MLP neurons of a small language model. Each row is named by its layer, matrix (up: input weights) and neuron, and shows model dimensions 0-191. Each number is 128 + 32 x the weight over its row's rms, rounded and kept within 0 to 255. Numbers have three digits each.
After each neuron's rows, "fires on" lists the tokens most often at its 100 highest values on Wikipedia text that the model never trained on. A number after a token or word is its count.

L7.up401:101170085120153130129106110121076147092087123174123119136159127112123146160085171116162169142132073128121127139076141091123142178121146135106158136139137114119097199103093162087118146131178169169137118199123087149133100121125144124113123168119107110159111134196100164098092114138179124201130140115118096102116120148139101119124161061109053121161142113088016061162134152109149118132121187075108187154101058147159117186132115097130139155137136182046153172138162128074125139139117161138134092132146166090087093168086142154116097110170161096160178139132099171081175163148085112074
fires on: "," 90

L2.up81:164148090150147093130127124149100122119152084176114134171201124102086119123149140103120138089125144113097191143116149164084122200124085186157119081020133187153128157062144133134163101108098084137146186069138119125096177161134170096085153102070151191113143181114168096159122166124116112155131108121122154120129152111143122126064123139110174181122079135127109160103132132136121165126147121059152113131171132085082161104093092080182133145098116220156140067099105168128131162138162097131055162088111144143122116124113074141091097123104103131119073125143150063123169130123127154090
fires on: "ent" 21, ":" 9, "y" 6, "io" 5, "le" 5, "gh" 5

L7.up342:065101178142177100105136125070127120093125140109111098070093153114119185179068116129103147065142149107151146161078143145171188145116053115168118091157103149111107147118186108149117135091117120112112074116134090102130092141148114101128128101115135093164152081175140087173141153065135158129104133071138147112147139129077153088134129095126164080177111133069152054150091123126170145106112133110104161089148153078102152137131135157169098139129159076178170159144152160154118114158180135177124098127156184134150174108162128120070150102138077078121139143144197106190134139116160236115
fires on: " St" 45, " st" 13, " a" 6, " Time" 5, "st" 4

L2.up280:050115112150096079170115187083090144127109158102111132154112074143116147098116110207134170075137127139119142094144099169143138116113080152111109155092140097084113100131173163167114157077111115096172163150148135150151142145157177164123162068164143164081080083149184141085081139155119080143136101155163213114063139173098145155152185112112120152201118082153125105061109114175116070065125114098128158119139101086080088096178120127077117128196084141128152055119132121129130134171158149139100131124124145128139106123107109127184161101164146103163157123149122181157127143118080090133
fires on: "ad" 31, "-" 16, "an" 13, "O" 9, "if" 8

L2.up426:154084102161104148154099107124193110070166126156111131128119103129130147113070125138148126156146089152169113105119131099080121083093172137115139134141096060147186154102120141141073138205053145137137165123127097112120159109153165116141104180104123144154150159106097203159167186158153134077169106162134168170143121098156148170120111121160107112117078173138134173165141049122171117173087127170162123165086087105030138119159165105088153137086147145117159088119142099163070141100167140182129080110144150072076142119095145136104105108126156087137111163141149129090190092083068121100
fires on: " |" 23, "." 15, "it" 14, " series" 8, " group" 5

L5.up481:111176146108130141141126097095141143135125148182120113147074169079079103152105141118125179158118083133087152082054117109134152160078199122122066140163081147146130146110199185083091111077138146122135099120128163087108135141169064085132154111117148144180142131157109108147104162098143097126081171154133131163041127109152193122144178109152150092137177114131131085139145103141170131084139144074111097107155116093129125228127099139181119165097112125103065123086174155158143091181149125128118122058172161141135103085152099110093089124102087155151193107134103128157118164107112079083
fires on: " after" 22, "," 18, "us" 8, "lev" 5

L5.up76:138140160149110101098175133171143149076110144123177150117109094110079138163100215155202101152096096083153204119120144132115051116165186130095130172110077125154070164130180156090141139181091121143141167113149067131159140122093148169223138127121126152138116180096141074168135101113140057116089100094113132134110130142152084092126168127124113120067074140119129101118212131136111127104110132097121128175154145091165149111122147142151131099154133132106144143075112125112142135099061183137140114094092172148152108075180143164162098088102181095109132145108147144183092138140093143065
fires on: " K" 18, " k" 18, "ia" 11, " sp" 9, " beg" 6, " ne" 6

L2.up480:105039144142084113141138139129162152104100105126101133148063153151122167148132123084081148185152131127191120101150168108115079064153129077132168169159110146126121156096140126121116108102111143124069180197147165130093099120113112101133096183165156154109035134157143115121118106204139140112113158167136108159109118192124097084131083138111096157113140115107086131093191114116130070118150187168106120111231142112157121122126106157132113161149123126083158099107182145134086076145111120134193144141143111077111109081142122106094105151143062178128140144157194159115157146131050174130
fires on: " comp" 41, " dec" 13, " trad" 7, " final" 6, " last" 5, "w" 5

L2.up544:129148156163144182114172138098165135118079112083095165090119079183079114125096077104131139105136126148137124144159107141102147203103045090073158108054158067126098111126133099092167131112134082118121117093135164117141158146155205128121112165111114105175114144086071128128140157188102155151127140113149110205084144109117097107162150104162142107200112081107111086115154121165121116105137172187125125136036147165135088067119079166094122133172108166140117160110141113076140126139108193118155114123157175142155152119141184115094099072205121109173119100119147151131106178112133119163
fires on: "at" 15, "ow" 11, "ight" 9, "imate" 7, "-" 7, "eam" 6

L6.up653:085132141138096103153063144102137144058149169103161184167134126106120094125111135186149128127144092113149055112094099154111148152164152168153099137126150111175150149186083199101088193147123042115162169161107134141158123141197129096193119072126172106111128137128146125159133154129123116116136110213133140086133108154107082131123137104144173152149088151090133121116101139165143130114104133060156116116175164112092151136102099135197117080095132149140085145174050080130160114124110065142165171106050164090133135076109137117168174115159093101100078151138129123091136106113102188149
fires on: " M" 17, " Bl" 14, " January" 6, " Ch" 6, "G" 5, " m" 5

L6.up161:125166105159044114106172055047134132105127092133107092105107179082141136090119153097088126108111109103090151179121137122098101159133172118132115109121158093103194104196125133094140133084131147101106114130126095104119153145185129169166109136107099127116141087083133133070090168149066209154133163158130175106119120125138149134186107117120101150128087146117087147125131118154158128068146188110143099114114134077248147099164165111095099100135131179067124124121147123178133141129115174136086158136138097104120146135123124144116075161086126203122141166116110182127202104118055097152
fires on: " c" 42, "P" 13, "C" 6, "Ch" 5, " P" 5, "c" 4

L2.up708:087163153059128103107138143069135064158084103150093115131105133092125105138108145142103094159147127088162090163111195154126129086150092141156142107141113117094164097129101197132115136133170114101133186145148107097119159097147159146051112072104128154119146095116152220204122153163101067136136147128143118190069126113116194116154115126187107206136146167175126120151148137105086119129162125116112097160118127143150148170140100102093118132147140111095063113106111134068190136099164096094135149092138135107159166155095206128062159150061087106102112143181158137158154104116132147189
fires on: "o" 21, "a" 16, "ie" 10, "}" 8, "ove" 8, "ma" 7

L5.up679:119134110089164144169148188094139145154080115171173170069139218118112151130152102098162101107123111178081128143137151106145184183106178159097134112163089122138104141075082168167131115188151175120202102190089126119179145126129114145123115121123108099132082172087149191061116121193166108147142144181101109119136155110071169121158160100147123117164117119099132120101174091129129107081121148076084074186088164154101126091125091138122107140086121087148143102106095112084106123159069054073172138093124133075102117173109136123107113124150116087174127099152120134157173160093110108124
fires on: ")" 44, "\n" 24, "," 11

L7.up618:064097123113153104132110068174179149168096181119131120041155093142069151194097120152115137165119172122144127094155157122146098100156211092115109138090128139111097107183114101116158127101159124084144155090109110131168134057135105117135126166093107142155119170119104108075158104139144126119159163109140135103151121123127161109097182081189105156095114189083165144139121104095129142162158144139068130167091115114105192199078128150158088110143102137121158173090158078123148112107128189121147135078097091087163165113152144112141147191135058129133182192141099169136108199113158098119
fires on: " K" 50, "a" 16, " La" 6, " k" 5, " M" 5

L6.up398:062169111144138093113116133051155142166084117142159130077138113073191098106103117133120152114075136119120110139113128111124125145127183164143186139153124200138106096188178068154132060086136153097083173174127126149158121122116084107132161101104092072201114146118103139147150128146103068140162092191094122138082117110045139114127103120136127137132118132136164074127165107072130121103078141133156173112168175153138140075169182174109136157094136068131109187113177141098110175131104109113174158132106169126068116169151155133156181091100118128159101075177150150139094115179160125118
fires on: "ck" 13, "z" 10, "son" 9, "o" 9, "M" 5, "rug" 5

L6.up126:106107106024094098086184099107137129152089172118127151168109139153173122094122126131171157106129100077134093063121108088114128096128168145152080129114071150092114085083080120110181138146096156099115126137109148120150147138099138125172161174141131121140082164189175167152059136162094158069179136116108190137122096133172113145127159172142113168056126163123133162255083112155103097143135094104164129093162063187117117145098077099095104140150144122126168097184158088121176131130117112107095125117168127106160138188134107132159113145117139148118164144139138135169082145098132081122
fires on: " b" 75, " l" 8, " C" 7

L7.up703:152087130092111187143079123085102138165171146106148161072128092164067194169113165112141099160156140071131165129104079135159151079141139157124024160099107082132134059151183144075148133143102137143051139137107147120086144070161123139127149155134110113136076151119105148132152098154079100130126114149172176163185083149135101106113104090166162152144146107138136123107115087117095150160096084109148138199138074160107111088127112155136122192114076158196173191124123112107110176132137120139091174131159119132131163126126135132109054113103105108119111067126061121181155131134092093153
fires on: " G" 35, "|" 10, " cons" 8, " |" 8, " art" 8, " res" 6

L2.up491:124119133129166123107097119133154144164131152126073030204134160100146164103167124129129131099175053178074131144114164158158090070158152193140132163108175127116089170107131129134103215101131191121180161112105134088134132115160183170052117176156125144113138103142156172147139152136097057144106173089124161118153112137100170139162101089110159119112131156143139142094118082132170187131165126096083066138117168070119096130090077167130096148118120144166098115114227153180114132116091108138089115127135149139091120119121091106157129157134095102154091135147076157117174161140142091104
fires on: " or" 30, " not" 15, " but" 10, " of" 9, "\n" 6, " and" 5

L7.up139:139150084148118125105087097122138116159167133111158187147159205146169116131124170131121141154163141114097101156118110130127139130115112081124135121104079135126135147143145154083156119186177126154113098085169146125205158131128159157135154118171139115110120061090151131104153116103076113139135175174125172150117108153115147069102122149132063128084097119167122145103136149105151206139177109189168110189107204167092176173124135099160129098104163120127140072095101042094182037097083184094071100109146148106125112130118135123093099181092070068151162096100107138125169122107164105102
fires on: " h" 11, " they" 11, " re" 10, "|" 10, "el" 4, " occ" 4

L2.up525:148140110135122168133095129134172090193132105094111151103194057136118201119151087112102083129148082120163146129199118093109146122064154075143151157146118073129152165109134109173164106101107141147163150101131136154164129099112113152152135120098112171090142138142073176081114119148164097113183141140141149145192102103083152126115169111055129139125124090096111157174132081154106113201179148111135106087142134089123093107131104062123176134138162141183149180138160060128100058063105146063107124133137122057119170105152130133083185165097158095127137144127141124140108080070144159085
fires on: "it" 24, ":" 21, "yl" 9, " |" 8, "un" 4, "g" 4

L2.up406:095103122153121176198118172137125138119061113096124178150105144070134155176060122096126128124152061068106114113155125164163122143091085164139125132130103102137196088189092178102128153110113101151128151152120113075083122129105123093140094168106086135099111090120142061065135083129150125142143161159173116161118109147133162115208148126130113156097120130147092156152110129195158123119138093101112103132083109137121127091049195071172042134112196192162135171158149119108151181136099140122138128133144164099102082158148158189126137082086089119143111121179185106091115122133109125115
fires on: ":" 29, " In" 13, "ug" 10, "x" 9, " |" 5, " 18" 5

L2.up54:156185200148078135150174139140113150139143131096115107123131111096113127146114181079128119124115168109158111089149110167140117144134109166066149091106159135148086107045099129138174145105138091140123152118108098164151118092165139110177125128108138106105125130115146183138175155141100128181095145105145141104120126132158129115142131195089128125145025156124079104129084155182163165196125143123115142083163102118088074113110141112160184155114172151131084138072161119159082118041167194151104131115059154113157114153180198181143124143138135116077050162145106114114140097179124136202
fires on: ":" 34, "-" 11, "act" 6

L6.up162:090121124153136117129195103067227101104124177128205106126095133097097174099108115111091127139143122114072143146137106102157163115144063116105139118062097084089153150092149103162130065100063128057115093105114112127132096139097107128187082152108108142177156140092132147131212121055097073106152135135152140153131208136103107153134175083132131159164111155173124160127109082134135181152125153149109137088129147112210110101103158080158113099104158139173077147122116143114104082106065098127105129149157182138131140102133126169088155100092150089148128178125152121149141119189166112147
fires on: "ro" 18, " n" 11, " P" 8, "v" 6, " qu" 6, " could" 6

L5.up70:068099099144100065114113171122163120103129099070084135047103129099150108087136107067113115141052098154203100131116087120165161123061150107177090135133163086134107129171173109178153221158108134118134131184154128114108089125134092082191109065086161080087135134118117104143112149154106139145115109131133153107121106129089108138155130124152095113206067124129110159115129139154154133175124126154118135103099145107119216152128121154176157108125144153131102159123094204151118077081137192100136139158180167102120124092178110159104113133169154116085207134144139169133124116166121116149
fires on: " F" 12, "F" 9, "S" 9, "f" 8, "G" 8, "P" 8

L5.up278:173173098130137197143140101154103100111117145137131139160139168073128120135136106097144092128122116129087122103149139174109108113114172126141135070111090171100160153089047125092102145064117116128118122177141154118179152126099171119127149101079165129042207183111130078084162118117119165106147143151121151164125160130155104062082132100042080133122068146089180120117131132151128159157098101136117111084145116044191138112119169136130103103112116135162118114107099080153172113124109139074143147128084167120127182119122115110124083076124094168105181127092155216139190142169103140186
fires on: " and" 30, " had" 14, " to" 6, "," 6, " he" 6, " He" 6

L7.up654:143100084139153161131151076098087101097137150180139143119107101149187137114104121112075090069118165113149165145162169113176132142189172137190123105086092149115117114094076117153154107092165119114106127171112108168181165171119160185156087162110075139104130143108132169117139114121179209172102157113144165157083085161122149112132167100115142113128122133102078109164131132174098140114114119148159129089114111120172111192158118153091071138119085196100135148119075130188137109094069130132168109138113134060118141126095139173106123109142111030125114141188095091076115086066181171116
fires on: " V" 30, "\n" 10, "V" 8, " v" 8, " pre" 6, " inv" 6

L6.up239:089132083124160128170157182135079115142113093172157147119109135104141132084154110160109151131126112127165100084111058116111087161117126116072113089146143098179118168119138100100159117111138153165146120163147112160153132074124142153104089175201183100031136097138145113147125207145076148146108138111160111150068095174109119181134117090152145155192058110090072059127160092113179160105154110161104151108153115202119150137124120212102131095105132130138134118119129067104172091114122185135145136132167142148106115121153096135169091143084100156073180072164122120191143115109116147174
fires on: " re" 35, "|" 17, "-" 7, "ad" 6

L6.up720:219094113092109083137079132172141167113165105085126149122123068145116166134176149095060093085085051034157142125133122143175171128172127099149106088106189079098079153206089141180141120184125108119150128165115129197089144150106150113161083134093111089145140126093074180169138122114140134146112089060107156106142169134132098186109155168141188153135097166114149094102075078147132125112083139155134099144148091145163121130119159153134118102184153128096139126120171125159143140153134085112147128144109122086124124126136097159137141139136153066112107142112116101106179186183087157130
fires on: " |" 33, " /" 11, " am" 6, " D" 4

L7.up318:149135068077077106137107104143156086125148176110116138121132024145109152143121180112114148081134149126088076135173111106153146170185141099130060109040127124164120138159108075093196148167140134153140148162174127140110098111158122135200152106104042102146081111090178155153080116147142149151108129123107127156157138092198215143129099124182075173122132145162132089092170137095113111114149154154118136148117159115132162150083117149108160174118126131187106148169113093179070138152164099092107126090131089121145165107083131172140076138161102116113122114161183099105098149116091089134
fires on: " G" 46, " g" 17, " do" 7

L5.up671:140123122098134169103132128144169091117162104078108140137101137089162112140132179175180131151083136102093149068142079228144116127147162060197141186112168203131161084119109105150066182095110133158085142160149093092119131164084079054088101091154093126132196130105087092083101130148184077131113083174148179125128122129103061164133165160104127121142097068061117146168104155182144134124143134080114155123138158120151125108114119159118147087161133090090113122117079119073132143142151174180163155162152137121104105095121156140134098069146105129113110099164168107117114148141160102124
fires on: " and" 22, " in" 12, "ing" 9, " the" 9, "r" 8, "," 7

L2.up763:142125068144107123115188118114116095120135120127126093081122060146113117093110110154125110116209108077127087141154128153117149092097155152139233122077109059143113136112128182159054130119106165164133142159116110153114089087191187160122076160201138130132123063135092118086116155116174142119107114055081138128193113103187108117220132113090139145152138145104114117139131122116173117159151133103088156150127198166088110179134144134154124116163162172103115169100165129129063113115144153084128102129152090127087102134077110084116094168133166111181133119149148127072144134127062135123
fires on: "," 43, "r" 8, " |" 7, " July" 4, "b" 4

L5.up365:103092113101084160133138109116153131154112116120147132113117096104064127146144163147113133098087164091166140152105083097078157114115152165129140094122132093110169169201168117115170059077184112108132097183133086167116115155156103130147123157063195123130117104129136170169095140088118142132109092136177183164115113155086083119119107121111057139110106101188157136126171110135167121124099185151082111084135070150164185136142113146159135119082087178103120169127170177114141135094179078091047146209156144168097109102163142180090131118168110124112105144144123142125102089171062167078
fires on: "P" 26, " Cup" 10, "est" 8, "C" 8, "irc" 6, "F" 6

L6.up743:133098197159150168081109136126131132138060128112175115100171119096117114202135094170120159100154151123110147127117123193119126151112140133123067154103107112133122128144086187111159122113104112020063106165057167182182088142111105153099119086120098064108093112122172174120151083103122119135097161127158122142143152136133142161140120169147138081162155148108197132167119125118153199122103096114179090101085135145083175144142115122101039115160140143085082163155087161094174135153094181130162119097118147180104107148154149132146137116182067088131082144162152093138133110116144145066
fires on: " |" 27, " T" 15, ":" 10, " t" 9, " Ar" 9, "|" 6

L2.up77:128152121128144116144164167104104141106095126170124153155169132127088092112135134125122169161136099094167147232092150163117129144097174106113098067097093132151090081099188155149117136132193073121155100161152174143117142175136174113095170189125045129127188093116104102156124149153131149177135100171162186118110106134098065086096098079174087143152120136058056143163153100058154120113068119132171163099106154115117119115093138200114144143139138134161127106158137127161121140137156134129173090110098140116169118113202102091087105085096109152139116109156044081106105144112119138111
fires on: "ent" 22, "\n" 18, "ish" 12, "an" 7, "enior" 6, "ependent" 5

L2.up245:113124118110099179139123136094141087116093121074106124172133103125193106189141151113155147082143036087145078156131129092130099195070098124101138156080094127177139176102163134059108126124103090130138097122150163137117135110171147119176114139137089066131111162100133137127150180087125195186178184201147129126145127198112087141188142154132102093080114176097120097160103154157112146147120096055200120140183194113150149135159135116142083142129122105116118147112166124127121068143178172152166159152096097120122115129136101179101141125080128100149142150137088129116136216156103122142
fires on: " com" 24, "″" 14, " San" 13, "en" 11, "n" 6

L6.up45:168192148114149091161114145117121130192150100140118122192115089122180152081172102169126080108124139167104197125074070125138122137158136120154098117141092110151155133126110095123074147178161161105146132136087148174122090114109166109087100126114140112158072158149098144120131129137065133143101124192135184147122170135141143173204124100110120139073146094216086172080142165115176092096190092145122138110119179159102161116106103147066152129147159132114103158102124102170100105084116117083067091084147150150118105030092157146160139156120097105089135130109125041085147108133106104118
fires on: "i" 16, " at" 12, "os" 10, " de" 9, "as" 7, "ras" 7

L2.up18:089147195126089112098185136118186164122138149152123098108122075082167128125087122160116119050136141097119093087172138087154171191084020073160181142159188156084076162179140129052167161110145109119144167092139076106145160159182108072136126096132146092144129123127153179177150103111130136093102107115137119161163167128182141156168102126066124138097087157139080144135141095104093147113114127129090106147126140103110143119081127115128139140087080096204117098167092060097105166127156139127149131149137149153166139113108111126153152115116126072119145117115072106154185127120161178143
fires on: "-" 42, "|" 20, "7" 10, "6" 4, "3" 4, "2" 4

L6.up660:127119168097186072082123112107131130124119130113159128149126142111147092086147135116109093088083111134174182142125144161168132093107093126107113111156118151071100166190183093102100147188141152130184151127074139098014147132118139117095102153122126148120122129112096101137069137118126136139109138148130139081079136102146099167183135057143065090112122112055140104181136167111084090136149173119182087122114091105125176187142108175088139106151174123046102144203165098149140168099150116146096092092093161146118158171173171126117126201107097121126078128143147114126144200133110108118
fires on: ":" 30, "s" 8, " " 8, " as" 8, "ulation" 5, "ST" 5

L5.up40:119183091122135146158149166168217098104093182065127138123197104111096136125120125148106106115094130104094124177150205078126152151137157098109175150106137181153168086105185151110107145126089120171155109097175119097149123162083152135130091156136112106145134113094097165108100072101139175113118165135112149099101114192081177081080224114101129078124085169097133131135127126112143140190127124124074107131131126084081079140120155135111149103110166096131143097163073122102126117174153148077132154104142182143115064147165141169170098107150136153060115098129129186086060139115137145081
fires on: "at" 21, " M" 10, "id" 9, "it" 8, "om" 6, "ak" 5

L7.up524:059102071121083165146099157082144082141127129113120103104108133189142117168106152128114152147211118086117113177088143126174111151132126102131094158154141134060157095109144125146086169108128061156158096129135134076068080116104145119166168111078172102063100132119077142144160120092117140148112078210113106088210139109125151085104126117130189087164141204053105119095109162147123103075140130167163141135104134129179177164106117167145093142126124121109108161140044148129130135165145142132175162145102098176161113169140149139069147126103144135176111145156130123080158172163094113125
fires on: " New" 35, " off" 9, " H" 9, " South" 4, " Green" 4, " United" 4

L5.up474:158093167184133175158197102128177152117117132106115132143188153145084139133118111098143109122156153108111054165097109172137154138146194105082137125083136163146172103130062109137116178098115128062097149096106130159123153078158156103153102132092121135102103104138136157144061184134058112155079140149060149118159096093122158183160137093086116126088122072121070095122083119109112175151137165121133128088121129118132136116123063129135155083116091139116126154133068137203125196129103151134068080159077094093077163073118136103119104143192093143133099141099142164116100118154206152152
fires on: "is" 18, " born" 9, " an" 9, "born" 6, "American" 6, ":" 5

L6.up628:119101145069111104109129138092108133157103097077102183097107075130054118175107122160081155114109082103141086207180145105128149166124062098077156087170128111114104167090120126110140133085083081122104120131160157106163098170166119128063119145130074136165132145136197149194110125137142104192163105125148163115144108169096097054120188130152069128104121107195156128155167114108116108179138174127112178125136144072110101123131140116097120099130142075163160140138097161144128116121163052074159109068096165111106117092157114089129158083145134047147120165170157095122122159104134132126
fires on: "o" 38, " No" 16, " Do" 10

L2.up714:148126133119114189154126154158160153113103100148152140051127169101158144136075149088090126107085128118143095138118115115131113206139152150113126106124141024131159149150053126138141161124114162120119158107141109121093117174086143132098089164113146103134107103154114123114109132131094174130058150152172123167148248189115123132149106106126123095118181121091115182190070073112135107144120067152100094153113066113182119082170169112121166163107122157144152079104090169128137144109136091109084125070146133115146123141167143102131125180121156070168108120068102089142120142124201202142
fires on: " |" 64, " /" 6, "ov" 5, "em" 4, "ff" 4, "ord" 4

L2.up554:139126133093131094088151150115150163128054103080083151080194191095084185161113138148130146173164113126181149115075164096086077137121173081079179135118121179144167151143183130126102104111121107140125147126109110133128106053108086123105130081123055067116136081116130132103156161160127079145211151135145122102146127096090117175155082146075161121085124140092109142080101154187160130108066172174127114137135134105116119131094112112144131161143128136119139179151113153072133145110166154103118175126227167077126123122134104078126152073104181097102137075130168143122095098118170106130
fires on: "ap" 22, "b" 10, "us" 7, "et" 6, "orn" 5, "art" 5

L5.up606:141159114092135161099157142146114103084086147104165102151103120101120147115056130101082191133121113102108120161166086136093128137128134120123079099094137086142140099091117065118178091128120066082066089194167156118089088107160128169138165094178109082120168172147130160088159129190208123058131126104142100127151179139080143126070138091149092153118119166204156124142172102114086136084117125124102157126155156118163127089103145134061152122180098155135108143142113137203145113147108075100126152115067102126107083134183164125093103141141069150159148099161131128199142169152135077146
fires on: " had" 15, " wh" 14, " also" 11, " would" 7, " he" 6, " prom" 5

L6.up226:118123126192129201123077207151165064129121150088133146146111079159096134157125078128126197140117131188092142148145068075145182146129142087081085080126115141134129132136039131128120149109088125094094117109080112159173090130188139106132143069153105093041079131142146105070174151096164135137109132172126129107137104121135161130137165132136160155169108113119088106114076141155164174167130172119111153130148111046126073133118107139113115113175194154098097119137154042104133199163143118144165166163127137163129120108083108090107141108076137129137125092125089126158128147165085137148
fires on: " t" 19, " —" 12, "c" 8, " disc" 7, "isc" 6, " rec" 6

L5.up457:066129091093088160155211132079121128098102119136076153172094102166076191160105140184134084102134119139142145110102187120176105092106131111139104121094106112136097151137159128227109122122150163159168136221117121133145159122119152103088107170098134082144104126117120145149113130115145096165180168120133110162127108176095134152105094187129157134147098164069126124182118099172109125097096160036158145130138083098137105141128075182132140066123151138153116105122061144116116058088109099092106087133144109085169120132204147140127034157128109143153122156117115134134105130128118157072
fires on: " |" 35, " b" 16, "\n" 16, "\n " 9, "ord" 6, "ri" 5

L2.up728:150108141097117140121072085090075168077135123131131135167199160158151144105088111090149184130127146062121194115068131184081118069140101183128101136107145173170172156126092083050143125108090133138162126111146160083140137189159150161129110106185130111120151096075118175175104161136127133108106169126176132154161119054157095153063135110113129147090104095103083129134120102119162101152157107178155138120146163165083128137120141120158122185134142150067137158155090115112107158147137096116091198155118114107173166121061101108140120150188136107127131080094113150085213100095114154110
fires on: "y" 38, "s" 13, " entire" 5, "ity" 4

L5.up621:150091142055131117117132189064130099080107144122121179104135121103085161149116161127145074055096132107107110183090160110131150182180130164126119151135145131143112137080126139079172152117124134128188102155153154189054096099183148121105187089064106114097091190098123150106155102128171162098126162157073195147089089096099120202052152132140138104141140148079137129180086129157118124184149120151164117092122125116110166182099066104162089073161091070118159112172127120139141116158110108180096069093102143144081131126135080126126157115111129108129132159154109126109099110120119144097
fires on: "m" 13, " m" 13, " M" 12, " family" 7, "at" 6

L7.up381:155126114123128168186051170163149115149157131129159109129127115122118091116147083150158163111127114090101095106118139102145089185145141215115170152166091191110128108108136136148144141130168178115103115096078144141134122082126162139086148107121069135140124165152083090122133124173112185128110165147053145118081032096132159120114136035168076130092168164158104142166076078112120142077157115134115113096151066174104149160106193128133121077096139131141127157140123128087156111146084092118184113107149103136181104140129134138153035135186133087119161135124092184132183142096150107100
fires on: " a" 23, " some" 20, "," 12, " over" 8, " most" 6, " many" 4

L7.up68:122127119133165187148091069102122106149083153096108138132102187125122100203052104121148199105152131098165180145104147126155147086129103115138090134128121146136133156090140096150119181100117174084114107132135108109103188102137137177122125113110134084089112149125184107147093151075195115061116197159159160146095109093093126091132155192096150123142124140152127119135169126112084215174085140212139169142077154133193172136131146168145132092151050186156149104117121126135128129151146170130114144130077098140065140117110150143108118144122116152049146064084097123122131140088119173127
fires on: "==" 22, " of" 17, " New" 9, " rem" 6, "===" 6, " My" 5

L7.up606:192100175136121120127096127090131099169085082126135159119110097114170112135140138103147168081154083148120111132077157142135158155113092100081145080116118123086113124150158129128080149107145078104211142131155132108119123118062142114051156135049179111139106151123090140155178159149161153168178140131094134159123099120145042146130156073142171141134164098120168133171143163167137081121124145129163136123093093121174129147124115137098185109124128111070131093186137114120079119131182097100133099096132221073213192120176148082083121125122130114104151160138115085127134048153156174154
fires on: " N" 19, "==" 12, "i" 10, " Z" 7, " Y" 6, "ell" 4

L5.up530:234120090113143122157124073094123150132089085113074131087165116111099154164107139114169138108138151103128192109114135196085096163104089128130105161080124163078187114105099094091121128084101144081102089179143139168107139184184107104140118149134138124128161155146105135145104123114098127172123102105130078152159215127114151124166135102115144139144148124073064170083136106177096150100112133125112122161110145096153146072110143102091108151108097090161087116079095133082196110129014086141126175110140080111199130114152088117079162122072116137153179100133124140151158113109100120101
fires on: " She" 19, " she" 18, "j" 14, " |" 9, "|" 8

L5.up156:141143103152161126105098116155119076114153144099175109170134067145138147167077108165104139181102131085168124134041105140137135139157060091129198101132161134162112151125130105137140109118137119107112154118126061077113127130155182175128163103077133134086127085140133111140102111102164074147133118118160159090126098111132123095158130139128170120165164194170115093031137135139168177108018131086115053165121144209122118122066139214167156138102102105137133076135089161145098092152070133064092121141117110126147136103138124125159138077136113137152105159173130134126189130139153143106
fires on: " comp" 16, "ri" 14, " rep" 8, " Pri" 8, "ay" 7, " on" 5

L6.up431:140116148168170167131161102086141150102101134197066143123173201097139124113087160113110105169145153112126171066116126142174114078132040102110049102076105126119109164082057109158142110120131136142179155126129111121090174116133142089156102123128031087109104164189132127139198154136195165082124132128108174199048160147113108130079118134152164074137140141129153099126152071164098170125128152109151120172185137088127119138128166145095157112128090115133148111147110169120137081138137103133088181141117082092120091119150151114131136147119114116135183157185110138176098145136092096119
fires on: " V" 40, "em" 10, " rem" 9, "V" 9, " of" 6

L7.up254:148109157134134150116099189146096122118116126117127092097150102137134113166132134104161182135109174082061157145160108134159117126127120117169157126113128127094119096134106024137126107122091070131162140163096129200173122103137104106128198160105189101138105037096114141077167162121085137182100134058099154106123157123133131080125151134118147115153119165077178180126109129096152138122129161126077133151156143123126154130194152141117136150091113172135074170098208177143143059102077063081150101131152124079101154126100137137130123107202166205110197178104125134150121103128116128091
fires on: " L" 31, " H" 25, " |" 4

L7.up165:159156055142091057112112157110134168136156126080180131125134114098192112123141191104129149096156109152181099129155107107041151168182099057102092122112132120103100125146151117096155148153157114142148192114115171087132175107121122128137114097033175148177135098120132109115137074083101087146153130155099171150125127072125098151139141098127147158109155168085116095191097137105147095104154058157134153145112138112186132102110100154139109130057113138146176164131104093183133143129134177146184073152185143139201148128143061133082152119135074145083137119172097086145128171117108135129
fires on: " C" 23, "ent" 11, " c" 10, "ist" 8, "om" 4

L2.up34:103150109100101097106114160150105117089120141104122095134126137145165168043078100123166167043182146155104094139134185069171065156115150123156053082118114139172122146131179195166087099145212162172156182150123137167092080156191077131086107112099140122161139128082142115118151082176116099047099124193099133143150192058096136130142123143100107170160076141119097109148149077127135125144123129084122067143176104147140154139155101119118171087168134123150106089146097148128102117099116133097076144106103133147164144144094091139154141176087167130114134115112149102148161131158152136131
fires on: " |" 25, "'" 25, "es" 17, " (" 12, "s" 9, "ing" 4

L2.up296:144166138169139130135100126148146146119119115125091173108153110125125149111143088118037091138143156082143163109158093085135184224074165109135098139061095044139092105109111125110162081044128161136104145174097077085168107156158096104118139075123157150105087115172163168160103140112082108151126137140125118080163122083108138182148144093110141106134151129078119124126143168161185105159109081161103174162147082127091099134069116121166121129159114111109104138117150199155164153123107137170122103145152139114145183124064149112055099114154196149110118106150121096084148142075103201129
fires on: ":" 20, "\n" 16, "ing" 13, "=" 9, " from" 8, " located" 7